Part of a small language model's weights.
Size: 20 layers, MLP 768 GeGLU, 27.9M parameters.
Architecture: rotary positions, no biases in attention or MLP.
Training: a variant of Adam for these matrices, 500M tokens, 3811 steps.
MLP neurons of a small language model. Each row is named by its layer, matrix (down: output weights) and neuron, and shows model dimensions 96-351. Each number is 128 + 24 x the weight over its row's rms, rounded and kept within 0 to 255. Numbers have three digits each. A neuron's up and down rows have the sign that makes its largest values positive.
Before each neuron's rows, "fires before" lists the tokens most often just after its 100 highest values on Wikipedia text that the model never trained on. A number after a token or word is its count.

fires before: "2" 29, "1" 26, "0" 25
L10.down1:170104101141091113096138123141119116176104192172125102123092112117138151103110128142126141111097093155181108105122122108128116141113105141151132134145136144133120146127104093092170088123113118114131112172135117100099105114123121136137127163158118122079087088147090110144117091133139123134104157139125098088110132107151148121126131142142153104120133134108112147125081130135162094110101110107112142113135113129088112142141080110134096141107125169126102169133072081125104114172129108144086156126142162137161166154134103158106146162087141124087150109123133164124125157163132146112134125175130137173135131075104096166148132172127126102074125136122132102126100133157139174130153170155120185138128131110126098116105153170112112119129126112141138136104119146112137116160133077

fires before: "0" 29, "2" 27, "1" 21, "9" 8
L9.down366:182116110092158112089152113120162116155102151132098130122160118149116124099124137158103152157146124156093176157149100111118123069135149128116162117136093134107159133141106116117119143128134139154121123129117167117081127158154133165128156132149098141150110097140108140124127133138119134149108156130114121110183084126096143143162142122093139120119121113128095124128117124138169083120096076121197156070126124122113128115138103110124120127138164105108101105131125138141095104149128100147116111106167129148127112155140148132124107119138114097099137119128142132171104129152154145135112080177128094102119141115102108126114131155128112148149151148139148117150137127122095107121079103152154109148180123154093170141110172181146117149174168123120144176116128118096122114143103106

fires before: "0" 27, "3" 6, "%" 5, "5" 5, " c" 4, " m" 4
L8.down567:111165134137148120099104163147115125136096095105132136125120127104082132096169102139119130136087117159158132122154092151144106111117133176140164127119104151111139140158122135148100142136109128087128126128108181138099091139084150142117089084109116084119124088133159115138131151131178147125164115092108130128126150118072150120157149127144117142135138110145101109092077128136091104118158115111136106120173142124115156120113134148135117172115131133108108097152143117149138090129136130106116141117139148108206089165146073166143144156137126127158090125114125098103110151122141131088117147131175122115126153131118094149121124095151112142115110149128140163109105100129120163135128125104149167210136108162178106127130120106146160092157142094090133078155115148107114180139122161

fires before: "1" 27, "2" 13, "4" 12, "6" 7, "3" 7, "9" 6
L17.down705:143123094134126125139143119144132141130112151143089090103098174125139113033175107109146123148133118141147153132111142115141144134140154116163126127161127169113099124180180153131131165135127127119163121108142082107125100107152155118144135167140146134094135132135150101138120131160104147151139121129130110096136104152149101124105127083110087148141123115172162093157165116163116127157132155132147120133152141180121169143087106131094118100112150145125118161101124180160128160101130115123127124141162130144145183137149143126148105141178110169129135115186076159135131115116128089158143165154147144120090154122115114099124104125157129126064104098152174130103167129128122104137127141099156119123089150133116129125081126158183104100127117127119139144097149115146144124146090167

fires before: "8" 17, "7" 16, "9" 12, "5" 10, "3" 9, "1" 9
L6.down455:167109111107097135128111118111093109152135177097100126130129136132088096136098129117168162131130093120140069117183143119137164132097125102074137131129147126141093120132124163090097144133134142146153167126150093138102177136142123128165120144135148148142122102101155125157184169123058100120123110135142111130119212138149079159152104107153124157147115149135132124161134102112166119159127125134081174129109140116121143121113142136131124137124170154115087123187153153112083124125141133099148167132146149158106143114148110108122112138132092135101059119089164113121129141096137162131098094101128120112145119112091127143125148161132101121169145137146111156146117121154091124153109116111143127099117137140115118131121087113128123115147142170166110090164096116166134115130127140

fires before: "0" 19, "9" 13, "1" 12, "5" 11, "2" 10, "8" 10
L6.down269:112170112188090135126167118160114137143110145113120085140140121104173164114132097121134145109151111110139149126110106145137131137154094102178113143126075137125123153123145127135155125077159106116103123117128147117117122134131114164131193107104101111151123088158131152102134127078140136140141097120153161127131117131102107132084116171119131135116129096114112166135141128182123112144142134173114128098094189088131128156137169149133133145124102138153131096139117117149119158074112137131115131124118077129195108123124165166133124167124121135141139129131131098126110120096151165128148156108102148106152114133145109166136162116126124096106115133145120111140166123119107117128113124170113128147097110117153101152144147142123084105139121151139140093126139199104112158147147082

fires before: "2" 36, "0" 18, "1" 17, "==" 6
L7.down156:146125111131136158113141068096158101122102110143126108128131134134131137138139148091126123189135151093146102160109119154100105128125166117090133105106156142140105156147118132107138111132142096119116111166132088141159125170103109125122129097139127135094122100132101179138124126153108150125084147120156107102127083135142138116131071103119155100118133148157118118106131101145135152152086120122113117111158157102168099153144119118127133154128099117102111148172092147114068140159117113118103086110151136143129120119099166125155161137134145154074087116108137126161121126130144118131122055117090101135122134138125104125105158117093094152138165120124116144117158127158140117143075121106122116120152112156129115160153134115128092119109126152155104131138125154103092141115147143

fires before: " |" 33, ";" 11, " |\n" 5, "1" 4, "3" 4, "5" 4
L8.down57:152143147112124135175120076129063138144131156122123106121128179127097119110152168106148104128143092148151149147110141126118134095099133150106095119159189145158127071113099146076110115082076133136132159143115097111105132104118122095132128135154182170115166146147115135146109132181104089168104104093143153127114141127137103147126140136076103133161125143151130110188122123138144104130105132104115138144172099157113136138140086105127140129092139144122137129143116144138093083156081118157126136129090140184077164127108089140044136133144078078097116116091134136119119123169125139130112094115122088122140125116128132129113122141160150141176104123173126107144138183117114109156138168129083120079124150155130093140153175159102168111152142134148113130119100138124134131148115110

fires before: "0" 16, "3" 11, "1" 11, "4" 10, "2" 9, "5" 6
L7.down219:108089137098148127143115123100136108134109150125119113108143133174121126095127065130173141158154156112139120099145140101124124135129161014148122091089109126127119140132138127112102085067139114153134098092151114145115116127126083130161111129099154110173174111143139149145106122114099169123174125103136127072136102115145158096157145102104135084160085115122133119143156110151114127157139114113104078085118128131117138128127130123140173160096152141154101140140155148109131092116121119133184142121120174115136128121148101136104141118150102135101127141150105111172107124132155135171169125131124075125135129122121130095134105137115135122139115114140133115127156163088116111132089135136162106097146105117117126112119128141145111130158089171134129145078140120149105146098109231

fires before: "1" 28, "0" 25, "2" 20, "," 5
L10.down345:173127122136121134113135113080113116159118134112161099147115137139154143116134152106153115137132109133165162116127076117125130119160115172131111075114103137123141168158127138130161118111093134099146123131133158154152131142169127113114107117136137147136105094119114148129165142102075118093118147147147181110122113119121127135122150105068122109155142109128085119107118116128153131153128135132104110095104118167111119112126119115163151194127114115143148118126105145135117121145114078128112185107115149163154099113136139171126101150139133146087135152121161101144070141097156125146133106147134114091128123173098099110118154132147133120118147150144114110137071146148136090114080143161084186150141130137096121123090190108147112140097132103116152096103089153139097156125139113